{"n_layer": 14, "n_kv_head": 1, "init_mimetic": 0.7, "beta1": 0.95, "warmup_steps": 558, "seq_len": 1024, "doc_mask": true}
MLP neurons of a small language model. Each row is named by its layer, matrix (gate and up: input weights; down: output weights) and neuron, and shows model dimensions 160-415. Each number is 128 + 24 x the weight over its row's rms, rounded and kept within 0 to 255. Numbers have three digits each. A neuron's up and down rows have the sign that makes its largest values positive.
Before each neuron's rows, "raises" lists the tokens whose logits its output raises most directly, leaving later layers aside.

raises: "avor", "imp", "OC", "aught", "emp"
L3.gate291:153136176130086128118088111102139139140113161092150120129097172091118106123100139133136170128126115105149191124143108120115095152109144210117129128150069137111136143133127176110136127108170106093147135144170089102136146155127144116123108112103096132110149126126108118095150120111159127102140152104136159116158116115107146153148095152106151155167099128167161169140135139117089127109136123104125159123107104149144112094107127136125138166079137128112137170163131124144157157113109140129160127135123101150105121149137129150105128136121136165139149096114154173086121134081089111161120156095148135094153112134106095127122152147115116116134130133158121182170169144128113150123126123143177154115110111121126133107166106128151099148144072134158121119138109142117134118128115103
L3.up291:145109136145111081146128124127125169136095149126108112118100146131125140143156135102121117121172093155114118142145141153098130129118141141162102144100137111137142118153126114136105117127113095117158128124159103132126170155153134142132103149117101108104123101158102145140119158116130146105158158118089155105147113113139181185126120087128112134152064160137127145165122128097152100113108136102127143130142111139157140131141156096117105155121132142131131160148172130124138095115145161128131127178130163143148111159164127119152115122169139136144131132116146153154162154118102071082113107117094128147125123146117154170102106148144167141111124135123127134078143127109144138135096157177132095129114147115136154152137103134052111105110123101103117120140115153109132156136137132
L3.down291:226168148136157126096099124093139145143145143139102132139081141128077133125126132131132132138134100118134140105121105104113095152082099145144135135136105105117157121122092133187131127093150153123150117136154098125116108168139152124100107118129116102133156169128135147102228127120132082125104154128108119148129120109121151158183115136136144158201110129153141118131142130131121107113134099091097130063129145104164120130158175151089153151119114126082198162169122136232162143132099165115154129158103187124165093166140145137141163148136127160121151105118123231134160160106143115103133135116114131109137117166121124127144091099138124135136124134148127156119143143139104125108128132144168149111135146100139137133168134101133100125118118130126087121136131115110134114165138141

raises: "lat", "ed", "ling", "th", "su"
L3.gate1395:103138147176110134108144124096114114147112156129120134120132107092164131160170139145141120156166093137119137168125115142132154129094152125120122098131114136127120112141153136091115134132096147109100088145130097134173105080128177178122116171130137153075109125119149093149119129148119132133129134151132082137141110164089166149131121159129126159159141078137161118130082115155115111104124099098119159103194100109156118148140138124159134123125149168124133119158161101151144113110139110125141134154142143146154132126100095182171101154116121080153177106108110165171123173121079116109111125102138136144147113142146115156129144129144087183105127142149108156120099153135177164140137166117134120149141111120130137077119118106101138154159087132181161159150135126115118124127139153
L3.up1395:104158163170116138110161119093124111098111165129092101123114135108159147133134144114149101141114099120081112124142085150114118177107132124152142132140149126130116113112151150117154137136093146105103118160092094108101128115130185141110069133187116136115126128094093140110141146127123115154089145156119122161172100145121128193130131131096167158150164092138121107137117152135085117143078141121114140087178104104103116123133134106103129066103130168080122114161115125155172059100151101094144155127132138128126128098154073104112126107111121079150130137151133127154093130163115086140148146125153121146150136139099109138125119138164108147090119140168144153103101135107126094158117197114113171132106124041159135113129147152130139109124100117120097130115167141118101095101141148
L3.down1395:121125145178134136105136160108064162128126132100134126155087142082138154142149120115159123108137091137091149140125090191108098123135158111147129127145152126155115143132137116012157116148077162115091076161083158143095126128118141136142096098159131097131101131126132081099146141169072117156111128167101085154148085107117109172128125123142161139127152175151167097142122137125153139105088130095110102115180096121171149108130143139102143097152130127094082111108126114228132103064095097148101126129104134139118108147147131135112109113095109086104133156159118144145110097131128117138117133100152110113138111137127120136161139177137096124103096127157114120115100137120146131125139157152119121098085086055160090098124121125101134145149110122159100118138161142099127109090147113

raises: "ns", "n", "men", "ng", "inus"
L7.gate1537:095146154108124122116172135124085154148120101121121109157110143127147137135075148160137131107161126140136208094137123139134106145151108108114139121134106115114141162145117101091132133176083112138162126083115094125152097112163128093142154185118095129157113145097123111124134167101120140083129157104100131137123085123132170155114158096140143117110124113124136144151105135103145136134091152135139164137175090113088119139117146126071098133163127149135117133119104134129102161102118129098133130127115118073084110144172133086117131130145159116106121121112092125136114154151107139105120121175142125083144142100094076120091150138118122124123148096068131081139126121104157090132161133133174141142095155172136122119146142125145121138099144140131175126144164113132139103129128122
L7.up1537:115132100119158165130116151122117103169093100116153135122119135170103072126143144110131138116087114174081135116151137141079127109154158178183137126145097146120119132117121147128126117134109157104118107111132100157142124165141148134133142115134147147139106100107158132119125119127122136159132168126094146124150081093144157102125147149114153157150138139132144122181145147093121127127097140102154130122115108092114150109091135090124157100144137143147114136096087194113141134126111133141088113154148089136119180100108120161088166105078151178141142162082097138128078168103156121115144143144113160136118147132123110115172156097159138110114133124098089141145079113127158140113114136135141151118122146162172129121151147111127121143101126185135117168127134122126095141090079106
L7.down1537:102133113107114132107117124083123147126145128078113125156153123102135084156080091110112122137121109164159156148113078130132115147116124101099125109173141120114129137122103139195087118154129113090148133110149100104134129146128158115161113130127126130124093139122113122141126123125073110128116147118108096084125079127126106147154152128117104150133115162083163126098141116113111135116132140146132133115129147123131143140123133122081183090179121138108144155145114154097155136155111140120124123140143146128122188136154107135095114111165131174108141123132175113164126118150117127146134158148105158097135111092117122151110136135138102091094162103129145124159129181105178101089132132139147151123149154130100124095155153149123156134140102128130146157122112102180118129118109107

raises: "list", "writer", "mate", "pon", "rrington"
L3.gate656:103181132098115100129107154136128143115154087162146121118152146108161058152067131124157144136111081129130113176105133125094117138112162159139140113124102138127167192086129150118136158136114123137130110175123130124108086122157139117113141154112120132124133087125142108186150138137184101101133162149149151103153101085133151141128157166164091153137117114145142145147157052138141147143114152156175147124113130119150156113121104091194130095138148137148095125140145121139130174092130084125152125129151134121125137122140109140158156095095139120112124111126100119110158178109123118180125160117150106103141121133105119131107155172166141122150145144120099110119127142091075135108119156124180144109131057154182102094150152145165160140147163102133126097134123130121133129127126175
L3.up656:111105113149126058093105095125145066130068125109092097110128065118142150159117123119096077154126102119139114133136164107143116122140142088128111076127138129113129164118154105130148129149129104090144133135109141127140116123149134181087102115146149096097136097115116116155133125131136154122186150134119161095148114130153122143142141116123117118137120072137123128110163102148147116178121122157174154179134110150108154115101142153144108123134104154130118124135137116120168153126136121082134098090158129104161166117148099130160112126136108145104087136127130122143135157146136125150148086140142104096161107155117155143155133139159085109177179142131121117142140132094166176138116123130121102099135140078127068140077191158147143132075150151135148144119137168127102140178098154
L3.down656:148112166189134070104126135124125087150105127091114132145151126128141137136150127161096163164134136137108158115122142132120135094169140116122133101126162135140138127123170106208154164118119117130128163165126104115160127132116131150123097110143132103102117135156143124148155151102073163135133142156094132103127127094125108168126143122143092121143100107139124117143146173103149124156141098175128147178151125131093099124100131182143123154121138123076127116156111120142138174129116114080109135122153155120145138119140115131182133132121114159090091096135140137168166191112132123134118101109124146139134117189100135139165121151170105110161168137133140113104143116139149100151127126093143131064110133098147152132097170141121135125116111145111129118145147183143101112126150114

raises: " enough", "est", "ener", "en", "lands"
L3.gate504:145123119124127142101118174149134112144110145087092128146130180130111138120128170137091125077095106137108138105082093153143118120133108117134123146107135138150116163152075123122130137133154113130124096147162107126098170143163109129153127101122125191105098115127132108095141108131141096128162151130185119071119126139132119148124144141148176151102140082105116112144126131159110116127127156126190104098145128102138180107109133175096144082092106119111160110117103127123161133137140121099096131150149125114127099119136162148136143098119123168117145118090114117127114159101109097138128112105139138074103143129131097154121124134178129147093084156155144142115125152106126162088100121141117146117128115149183120124114104145170161135102057099169095090156155129145150123113119146
L3.up504:158112099093142161144116121188107142160143127106144117165160138133129063113130140145122127115141123164115132115107147150097100061141098131128137150124153113118161158114070153115143128100113148139131119103140127146115139138118131118194153100115085176125111126110139128105116125084112096104156128164143140058130096155106158143129158163123152142086154119130127106160155077140156117105120137088159113138143136105159127107078158124125136083092129095121142116086140075138140121115155135099102120130123131116150087140158158135128078094147135146143135122128111096161107157111160141151125090093130108122069102133143137169125106132167111141126124148139110137152172172111113160136107157147125118150130107151192119108110118100147169124113092108161091109163176126133154145111094186
L3.down504:144121137131160136062146127094125155123126141099117144113148130120104104130131123144136120077117133183106105126076152133155124114142112073086131148101132116127142149134084072167130118137154141122131107127148117121107111125145149134130158135129167130104079133082149107138162123166037118126151131126130127105121089135148115117124131102126126118085124098088094112137147118151139144125155153112140119102144155104114112103106135167116107146114131126103160046093121122214146117161074156118129153119126151104114112103124146133162163127112100123124198134086131122144123140136115097141148120129134178098106149178115109159121144161145105100122118107148116143127088168141150137134122152143126139157121154154165144148122124126118134118123132140159110110165140164146140121138100139

raises: "l", "r", "---|---|---|---|", "ine", "rs"
L7.gate893:126110135145133147118111125128120142161139093098156161148128104131157125132173133105133111117157093139146110121110108151120099152133078160145106142114138130146080129148087163113114135097069130117092086117120118154087113143138108137154121102129121140108131118105154097118142141079114140092152149138124139117093110133132095148121147134172121141136122102120121150132104182080136122136099122134120158119126110141107095110121099102154160141096146165154140148124081114133122141157109113146117141145109184157155109096114104176143095099115125161111117083114118124125119123082113147147126098160120154150110147134100144134147128125118100166165100135133099143083133146159128070178148126061158178126133128092087124126119131093128127121109133134130143092117123092152142136135142128
L7.up893:134115168142123168136134091088148138179112096132156166111121140158151128145146092108143109177087122105163131123151145116133155121162191109095140105121096115134089088130127103118129137123147114122095143116147099103141123110121105151118090104169151159140130141135161115125134157094130168103136110124157127161098142100137130155118138133131104138126110098128127131135093117127136135080136120139155091124109110158137176108171113120118129157146108117139100133110141119135144106133140125152111121115199130116130129122107116120118105131151111118120166119126126141164123085087125090152186150062123147148105121119124116161135101142153158142135132126116132105149144132109118113144158132121105110123140108103097096115175119115119134133148101160109131110090186130095105137099122125
L7.down893:078129134138153115168128133138151102095132067114159154134153172106146115140153140100122162154157130105140114177135141143135110147124139114133138092120088176122142094132129139168171151133155089137131111148140159128116148125155132168125122166112141122151082125110106091125165123133146118119134080154113150154171108146113149132125138153136077174100167121149149105128128158139117117165124168170164156149174097142103161103191122101110141129108125096100140141152118106151201146153147133130155131116164107138088132101120142136142076155169115115094141102140150085116123128131163077138135130064131098101084174134121148145134197136121147158141128187107107113126061114142134129119142101087089119102133122136105110110143109106102127147184163190065135136107163161149102092094181115

raises: "pp", "nd", "yo", "pt", "cc"
L3.gate1112:168148132126108114116170106106135122138130098163161132091110159110150103126138137124165140124109121147123136097099096164111107176120132153128154137098115094139097112159129137110165094127134177106125165119117130107113143149109159100136083094134100126129128153123123103124155163131150140158111104134131137112116132098129126126135138158166122113126133129141090130158116096141123148153100096110075118126153105134109121111146080124072121121098103113097124126185154137154148129127157103179124133152158147133118111114144116125135109117125162115147167083164163136114079108134099134157118122154123151126103117094110070122091136155133138078139132171169097135125127131067061142143139111125076156130135109110138088123130148116150123186111160121128101146167110141096120116108133121
L3.up1112:133136107131157124154128141133126131118125124118098135158096169075155160141121109136122104171149108153052106134086160142125161148106111176139104136139092130152117105139191137142173152114167109131111107114099108147139089148124140127118144097113152116141160093107110145101160127120123135078130127125160163133114130118103164092106116118143112103125152129122132143168087106135125165107145130107109185106129122119104115164141157119145152182119147144097116100138101148153122133147116133150158101127184154114141182116143153127145114113110093173116122117123139139096172124091116131102109067174138166099129115132129132091141122113096148124150121106129144112094113184120139166116168135133162090086114075092133131103145109101100099131153109120143105100104092134127154134157147088
L3.down1112:207145156172140142112106136136138133165106130110118122138113143126182157118140103121126103128081108134110125159101097161124152130110071127151131171139094127158143132145147131115142108095113103143117111131129086130128121130136188124120109104142141127132117092143129120123176115131187129108091118123176100127127118120140123132131135135134094136114117162164105111086139134147133153130131102064093131103134106129124163127118132129135128153112111148107110140144139140255110140144135126161150155110150172137139120111106119153151119101126158138165147136153104125129126119129141130100115074150136139076150101142084122120158155128094145130141113116211120156110102149131095160158085139135141105142149117088179120130173152133124131119147145144124071092143132153089132112141155110

raises: "ions", "ed", "or", "ial", "els"
L3.gate336:144116115135073108148144148144124119121123153172140112146125128181118098141072123108103145132112152099080144104082134130141119120129155081139089100132057123114102105067105129089122160117084107128126114115146166152155128118131153175118097122145165160128148117064139169158147083109172135140143135125114128137130096114162131129138097114114144137164139147152109147126124167172148111153104103131148150075118130112115120184090152105140139146103120110139125096148122123138123173137144090139102159125138124074156147128103143132126158118136143122139130123138145130111116125103092089155095130148126120165130148110111137157149142128122132131147123135064129089151097110137157129096150148102135130124145160100108148133117131120202152139120148095108089137088107134113121097118136136
L3.up336:172152128115143151193130111156133119127114128118096170135133151148113128156115150156114142156143129137140135100094143107149108163134111163141196146127102147137123091158144159156116115109111182139124142122155108114141151116147131134137106093153116188100106125101141111114147139101130134136112121129131096156146169170145106164084090147132106100131171148147137118131104129144100106094126089154116122093109093100131117148129092119126137145106126118099129131125145137133119156126128120117177127104089126128139117122091077131103116103121124149130141121132126111126105121155138129155082108147168114112124105108113133090139113123146175151198145148117152134153166159130126106167131137160112137104091113080147117123114145157145141105134135123150145116145091109164135113167108160
L3.down336:134113131149121117132112104118144114146112113156101136126119146135122128138132113111108141114155106073126154145112129155149141089110101118128139133133140091138117105119162113125096135150112123156125127116108101120113124112162162151119128112187144144127185119156111128122134109095101141120097116137114129149124212172137143136065118081124116111143144110129096151152115129160125162098124123114114139087093128156104141104150137121129119150137129130109129108107154106067134136148132122129142139142103150103123112131100160106127125147141105119110146131122117158126137138153153108140101120121173097127144088152134109116112147115113146104117168120146122086129130158093127122130150120100137148128127098107160139113107131116153143146129144131156099119145157115142154099139144121

raises: "ity", "cus", "mur", "nation", " possible"
L5.gate455:150110107143125121146119141148112109172113148183069163163121129096154094133167106136141106112170085155056116131100121133133115127152130162140160166122130128139096143154137141157161113121122139140137153124100122158138130181129120130103120144132131145141103138065130134120140139124147123098121123170135098104163162102150156143121130173100110117088118149146192159153116138125164121100126138101101126101099096094153124135139137131174118132118121107132104112136092125105143084116152140113149123122156052109155126098090122172117136129096110129116095117102136154097141109118085179085131145117139121120133106113131121096133126145153107101075087121134136126161147122123121101107112153117109079158122152118092134143115099140137149158175127110116148144150109159181102135080151119
L5.up455:110129156173110087144121127141128158092089135123128166119111166131091068155117142136110159094119141125134129106088085154165129092102134153139134143133112109166135141140170127157121133133120152182116139149147130111062134136159125117181155110124119148137111105138123155132176162157146128128150172120121113069122079106116098139120131145119131127136103145133079179094134147154154132101161116124103137151099079118162120158122082141137126138100131185110125110157133134155128122129131119117157158093124122129145151174111124127088129108153171102093140094137094107169088139100134134124121149123117148107136139142120135111108158146088161116147111133095170117093146133138126126095149111135122130114107169117120149138133143130132151144158160116133196096131152150097131182082104091
L5.down455:154122141150136090146127123148171134135120125131131147122139167079104102128130110122140115112141110161053135153134075156159122097126098134155175162120105125191133151152124124155118154115101094130115121131088148134128119157121117130121135153145130114134091145105125148142146123153116156125112134102105145085148132108139140107144169127101127134134112153106125147128128090093122119143141145120098118119122094143130126119146088115147126132119104130105108108157112119169125086127129162156108149145138117088157130103081089121121124138141121097138118181120114121135116097123119121059105120107127128123142100152113129093125125123133136126097110149118155097102163139110140141104134112125126110153140173099106138150171131175105143143112150128124135121162131189120173142121116125

raises: "er", "an", "mund", "est", "ig"
L5.gate1329:125136135139128102168138128146153135144142147159068146092146139132152125132161120117147158106110120139158146107180156141136121080124125098118130144122177128071146150115138145129120110119114095148095134105104125143130153148118138108081100144135074119168119128134110137126141104144124131126107155149152091107136143140111079107115076073120115144099176097169111144138122135153135084082165099134146095167153146125164148169099137136096151128141118126128165160135116139125067151153140131136116091123064077134126166133063089155127154149139135112178114150134093153143149131114143145128124114142174159137088113166130173119106152142157119080111179166154172123132105145154081124128122167058153120139095159157169161127139149102128193107126097144135151172101103079144153124137163155
L5.up1329:147102110098111130096160152131124116143183127120154133125091146135129106136157115160117160126116173093122116114154114122125155116124080158149112108099158099119153139108149109131130137098169135120116101089166133155126142119143140129123126162139132163156128151113116167183117128120146140149144161097099119166102108105135153127115134186135155104093176084129127118099126120160187144110156106137163079106131125078117107112099135112113120073081136140170170112130149118126133123076139124134152143140162121123107116108110165127122129100124094111120102153115169137119161153105126079117115138159172146101099133132143140156139085127126134145129156174124148169155137146095084121152127082131153153137144140134136112128119163132151137151138124142104092136139146154116079123124145117
L5.down1329:093143094106160137083124132141144123094117115117136117162083121175140167127122119171115102117115114111139100117173130134115102130114106083122147103098124101149143115150126142078098138164134115197141089165167122136117107164129104109114133169103061149101132124092115136124124146107126132151131136143108170140144103106117162143151102091169133114098156073140078139128126159138136106151157119120167128162147095133116145144104077110135150126134164127145131155124133120164154131173130131126092139093114110116108132127131148118107133169165137090107111094125114099171129120104152114126091134106150134098156127118105103123164117105112081169138089089094091159072120148122170124121125093139117106113160103092103097117119133077140088113100117140123166151153137115141098142096072112

raises: "th", "ur", "est", "en", "er"
L3.gate1418:128063159079122155133134113149119090122135152123111087161155171075127113086144119187102101135123142109104160148152104140137135139135159175126136119096105110089092099107102150133123148151137163135139151141075136088141162130122135182135131133152119156094131130129140135151129121144158086142111114093119171139172134100163168125125110124136098143141118154107149087117120119118123116114100121167111134101148108151143137121151115112150130116103123107135155128130089136127145096137143126143144152158157138141084141146093133113130142071118131146150135135148145121105112113088112118127137120117133124135138126062077156133150123123163125146112071174131137103128147101106137118102120133126103120120163117105121126153130153131137112097119148115156120131148118159176137118105125153
L3.up1418:090072117109138126116128123136122163101144110104131133093156164117115132087166153159088121125103170104125089126149127118145142102128127141066138142126124128140124063110108146092139137128160142156135153156102160139103094144120117136170115121141161116140113115100122124122132135158131098119112117124119130103076085108128155159095127161104145121131090116099180068057145146149149123113116130144101142116160120148162114106145119107155163110165131107188174130138114146101108112140103111121159124122086122119124141156078085142146132129109126130108126131123154154103107135157103102138107106141113129141134122096111124150146142141182112149118140162120115113117126137149146142145087143117169134130153114118125110145136103113101121138146133104118124111090103114154094172129143119
L3.down1418:120137124093110113104134111121101085098143131119099132093123126127112129067150129128100151150102080141120080114169127141137118101108126138153135137129111133138125122142119123130100128076145103128139131150145114106102133157150156140143111127143149142143151157122156133145121124127106120119122149145090088140117164122115131096107095149137122091105142140133120092125116132099102111112121140131100115120130134183159131109139141154135150110166148102168137085097142129215153100111133165115121205091092111117155098153121132151139146162146122119094147115125112088122117071210103130132107102150135145118137173152175109114121152179128145141115137154107127109124125165130140133111152130098108125118134128103153131143127118095134090120106112176134141170118066119125106143136150109

raises: "ally", ".6%", "ies", "ity", "ates"
L5.gate304:102145084176128117136132138101134113105115126093114112095121105119144148122158075100135107107099096136145119168106124135110137133065141122142077077154086130172147125149150123132124142128104133153109085122150137134163162123138125086100133129165139093093139157115100170102128141149133158129095114099089142099127107180154143106124121150152118127132126129167122156102134122121090112137170137127134154149131107134160120126128138155139093105129134092123133111146134081101139120120151121164143124117142122164188176134122140118122140124128137127124176126121106132091167105088130109131159151152123140118154118124126089134113167158165160137096084096119154145128125129092125142113170133146127122112140137184098154145139165104115134115157081116142130141113094179154129123146114098
L5.up304:054141155128171088174095120109125113118132139153132140156102120149141119106130126093097150102158121105157123129088112150130116090128118113094154074124099117149126143129140107152111163087130124107064107125127138154118113084173097098135144105167131127137116152095116168149095118116093176152116130182078135105098124138153109117147104130150123107137135113115124144177139099191101114143123124179107106155146130120128120145161133112120132130120140142158156156137134146114177115114107099136104156136132132137136101137141097124079148172116097102126165191140154120158121148197111174114135116157153120143122168091131103159120079100161142150097117107143139147090141141137117135125106164114141116113138095167124119094119108110137108186117095126116145098162125125093092158129127130
L5.down304:092112115142161127145074112071176105143129141156157140128112128137164115112116093083132091101113134120157137161107131164130142126095113117116158108139108123154156137138153106118110121109139148151130126154162115105167159155147093114138122129116104148113105179113114143134148165169111182145104134100108135121137195161166115136134109129148146091124128119156176113118146124137133149197113101175114136145150142147113109073137158149124110100115154107165108114093128145074116133156122121122122105130103106158140107116125101139074101133136132122135160117079157123123095122106120119140130161143131165165125111113144156115147087123140159128127137094080122150130163127123095111149128153121098144152097129148101157088125139134162155148086127116156153135110135102158131137134106119

raises: "ram", "ir", "'", "rich", "ens"
L7.gate725:160117160122154090101120120175137091115145141180150138074068137130124129128102108148094149160118144105118096130129108115136114116163134137107185125126118105142112096176129124116119122157120130131145165114129128111156116124145102124163136099151122143069109134116142104132192101134137167159119136121147144158105142112151127139086113138139135121113139113110090111167149123177078136108120068110143150124126095133098107120133113181086111107089114132100175129105131161115126116105111173176142138129075152104111132075105124135158115140176158180116163129158143165107133084116102110174119157116104161146131124118123144137111139158150116109116165134110078091121134116135128131139167149109150143093142143132146153112146094053164142145095114128125128137123193131116113137161111123
L7.up725:103119124133105121140100134129119129143121127160134159115081121108138081132153110143130122141093112119145109121147121146084109123134107161144097079097139136125159165131124141111128124149114126170093171132107094136132116139116116169147176140158121149106134115132117122103153137133107142144123173156105129169142147105109128111144153146122110125134111091094145097168111125108070112064123120101162150132116130107102139132138172141136145149140154118127136133127116095115086161116130118105123163119099134114084149132111094136124135114132165149147156112121164116149098144117104154141126122111187126148123183098118159097150130142147129096140099136083110137126122077124123143091127130143136136101164183129118140101110123147121134148126066133086168146143114141135134158129097092
L7.down725:171112171133140142096136173129129149083170115113138144079110147136152138179109098139071122134123136149119112138104153153130141137126137110072156128148117086124141147131136101096093124162118108115146164166130129116132112074112069164120095131123143125074132114124102136115169099129113134156132116112154109160123099137132110133144091105115167114107147156103099107132155146133115124135067112087154093164097110134142181126121146135095093090119123127180144118152075164192127105111094137141142124109056168099162125131147111135138143112187097119115105133128148176086126112099116099163150142090092131134127117124142138116104116127148139138127157172134126104144132161141117131139151183136165130104133110086125167145181103100169116130138133142154126155107158095135123106139092106

raises: "ven", "hel", "ets", "hei", "han"
L3.gate1640:149152090128105116153098154133128107100097105147125136130128163138086131144120158100161116129172151095103098114141132100090148097114184107099136139147115161150122104108109105153123121115124145132157124122192127103123144099115128146171117124106108133119140103089118150104141128158127109138118125141135101121145097113090106102135094141136130123158111122149096094141092158097147112105109097118069123123105110142092122109128131192145143145180132104114102095165156108136085090135101099132157131073159124151115196102140134145107139157136127097124164094131118153139115117101158122141084167142124114109117081138147083114087084121140127100160126108108099165109141114115132112157146101107110174086144122112122117153189152117208145122133117146138108141138137131110092115118194107
L3.up1640:142098176129150098154079126087151174141080116121118080150144126139089111131119124109101125142136143141114117120105110112081111107116146135101102140126161127093114135133126114128083142088166133107146125154111093093115153060118110100146138155126126170074129114163115123114140097143139128115153118166151125104137100173079146110127150138148145071161094154105092115123077120118112139140144150100102123108131133125151087174141149141166138121144112186133092114127093113123085105101118126101112111179118104151123165130143091118098081102096092130143122139119150155119137154143122169104139102158158107155129116094123139159126145131130178107112173092111106128089107154125137126109168132122106134148132144081121149141190162169169151179146111143139115094073136098145138173149150112
L3.down1640:189100141142098122153121132099156192126072108116122079142158110130089136126081121110117134177181135128106115111126158103111112126082116137102141152134157099148138161173110127124102130108120149108133066142113139138145120088111122120132127104120129180106149117168100129140183111162146125106176111135120105130147099139104110112118124150172146114173087169157122118141127111086140172132115107113101146098126132102135140118099098151161174149166090157144091103140123102255106164098073137131121109142101121138112137142136091114143091137114124123145151113159158144153112133132127125113117152147135098138111116117096133116116128118133142120119125123086147116144126135112140142126159134118096123109149145125145156181142152126148118172108122139115126126085156093121154152098153117

raises: " own", " name", " main", " final", " new"
L5.gate601:109138117107116071174129126146136111156118122123129113107141097177140123192079110091133120151095096104107136126099118102125127101147143102141135172138124129091174139134135167127123171142099150155157123078095106098148138130140114114173170130117124118118140127107133177135136130145147122074103110122174119113160136094141122144115119140138119143120106135148160142176157145171124103147117160120089141149104118127149096097118126139116108134124144150079138127094136098106131079117142109121090082155149079147127156147143129146110131164123124152092132160146149127107158105140108123133142082163114117142151136103127158168079133124128182126106095124108107111143142131159143163109155150125167117140127149127132123121108114130133103110121074093141120109157115133061137103132099170
L5.up601:123067148104096144160130119113141120150130102153111125144092134153171150151131133167103109124116098106116175128151113125157063088128144084108131098117136131097186153158143103122089142127116155126107146106107138109104150163145138121136132121132143140098145083113067106135117097133128154185096095132112104120179141119168096126117132145154159158126087148190096139127106114144101121164117146091135089156144084139150135107168149156076113100124109110153081121121093162128089134118157125118112083129147104132115143133126129112138092174135147135118164116117122112123150138173132121128102118137154083141148163110113126150075111121105168117134116113098106117132131142124127140115168160103143137167113132124119110121145116089163117117089131122115130106153136152119178112135076157
L5.down601:139123183123110116118138144112098138100113127086121158128128143131120145163119117171151108131110104129110082127114108127109117144135122109119114151122122156121128101113136129116105160128128174142130123100129139143139126137153067089132148146132146133121116080124105116100166124129000125148137164148173109103118123141121115109125105180138115163128123143174134155135136111099142141135147172118134109123124122129115136115111149135130122154140181133099131147118161150073130117118112045148166097144123147121178104144139126105095122111083145164132147131148131085141121063128090133134132124103114128156122143110140141145129147154151105148112153142103164140166109135174131098173100125148132145179144146153123133157128124106111098086131082148154094146131150119123152116143156084

raises: "n", "0,000", "ns", "96", "nation"
L7.gate1382:121116161113144127124107145144152114118132130128135126147172093200122111170127144125105119152110092107155158153134130130093140126113118133143087114122096177127117196158110128179154113156119134116133099133098167137089115074141112131118113139094154128157151114116132124131120116154140113066128157126100145086105137162095108125163102179163145126114125144107113103137143088096131103142151131117196078131139115079068118133097119092134113146118114114124098106099181156133072112146149112102111122131109073136116119174117141139167177117140153154142136075119127097095145153135146113140138139107123154075144107107164105146133151139140169150077127120132100070111108118172132142072135101137133085121119164137109138110115106143160151144117142106174116132157147163196115160109103115
L7.up1382:099167132115095154169184128181117174132096131121143163100121097172148113127110140134149159099139125140086085147123129146151141115149098143093136142163132110130152133187118116096100135118114163156150129141119093125115106117177120149162122119076140143129132159145140160085106181176118122096120150170119124111171115128138167106126109096139137110146170090073154152156143141134147093141139167152135109079158089146131112137122118125122140126138133157151142124122145138138111075120139109145111145134182129132144128147106104086128136127086167118141129131188160130159135110114165176100108110104134123119118128137146100118129129141108138123128104137131133117066119131117124121153095147101109083110143113128130132093104125112126146076129092137119122137161113151145117126146116134
L7.down1382:108172089121087148131096105109145107105141097099127110135161114104104153091102160133130113154129090135108108112140142103096162096155124112145106146079109117136120090111086097090172131147157167091139087140153142127105136110138094172123137138130157133091128198146156148089124159140056121150178142109088114119112121122133111173168131113118104079097143078144162159139135101114126141111153113111150146118113116134142145164107126140140145111118144133106137103136104152091161135109126125137084133123079070102123101157135121118071114122105175130128132122115157138135138150119151093141113142128143127127125132122135078111103135111184144128114124108120136135131123123143123139109149157127148114158107131130129163083082135114108152117146073092137129117100126126138158075164150112

raises: "rd", "au", "rs", "let", "iro"
L7.gate381:103136116084147083091141121131139135140127100165141128130139111154119115130135103161137118107116142133090136146114121147159177106082127101130137164132103154110141130136134160098141151135133093128112135114136165125133142144176102123154115109158136091156140123126107090079112114089136133106125131105135127090116142138136159117112114100114161099117129139141127129134157147079124083099133141092080153107160152106167110153070143089149112177187118140133135150091166108129112142132126104087113109134096104117123124131118112124111101124150118112139132149108124140169159091128121113133151163131186120125150124145123097089126112146138120097160143198117074148111117077153138126084117128109151086117125105129110150165110137185169155121129107126149127129108110130135117097132201107
L7.up381:088164145101123130152139134130135098089071143127135117116140112130163131131120138118147131112079157107134113132173150094141145120143132139117135163119125129123140112107145129144097081104143128139120145112113125101119158103107111128158110120164082161137115128110166154119111149108126153129120137184118124123095145132137133120121115139112140137093149099142059151151100118137150075128150175128139112128177177107149126160119126114134178112144098118132146113139094122133178159154112105117159126092120138138138138133113144136107140139138112085116139117128147118107112123115121145135137117104143078149115106150103143088140089124133165097118133154044151114144113094151138126099165116090182137126107115097127144125115101156131106133118145107117135078100118196100131121157160122
L7.down381:098126104114151124120131110155122137136166133085098160115117122137161138122148116080110115115128126125121116143132158072161152080153108157140133158148095129162130096111090171166165125158158149137108140146132160104156115121093129156166149127179125130099086096119131133152100101112108161142147125153125104154131114143160111135124131128126147081106137148137074169143136145078146105114132137107153164103141156091124108158111148110161136157106134164165117111103144105198186132150080109097115134133139136105117146115075143136132140063138155131113109121068116145129124140120120165119138126109104104137130148168150131094130108136135105123133105138112105133124120116132161132128134129109179114143142130148148148127111155177108105105123127136137155119113129157116112151140176109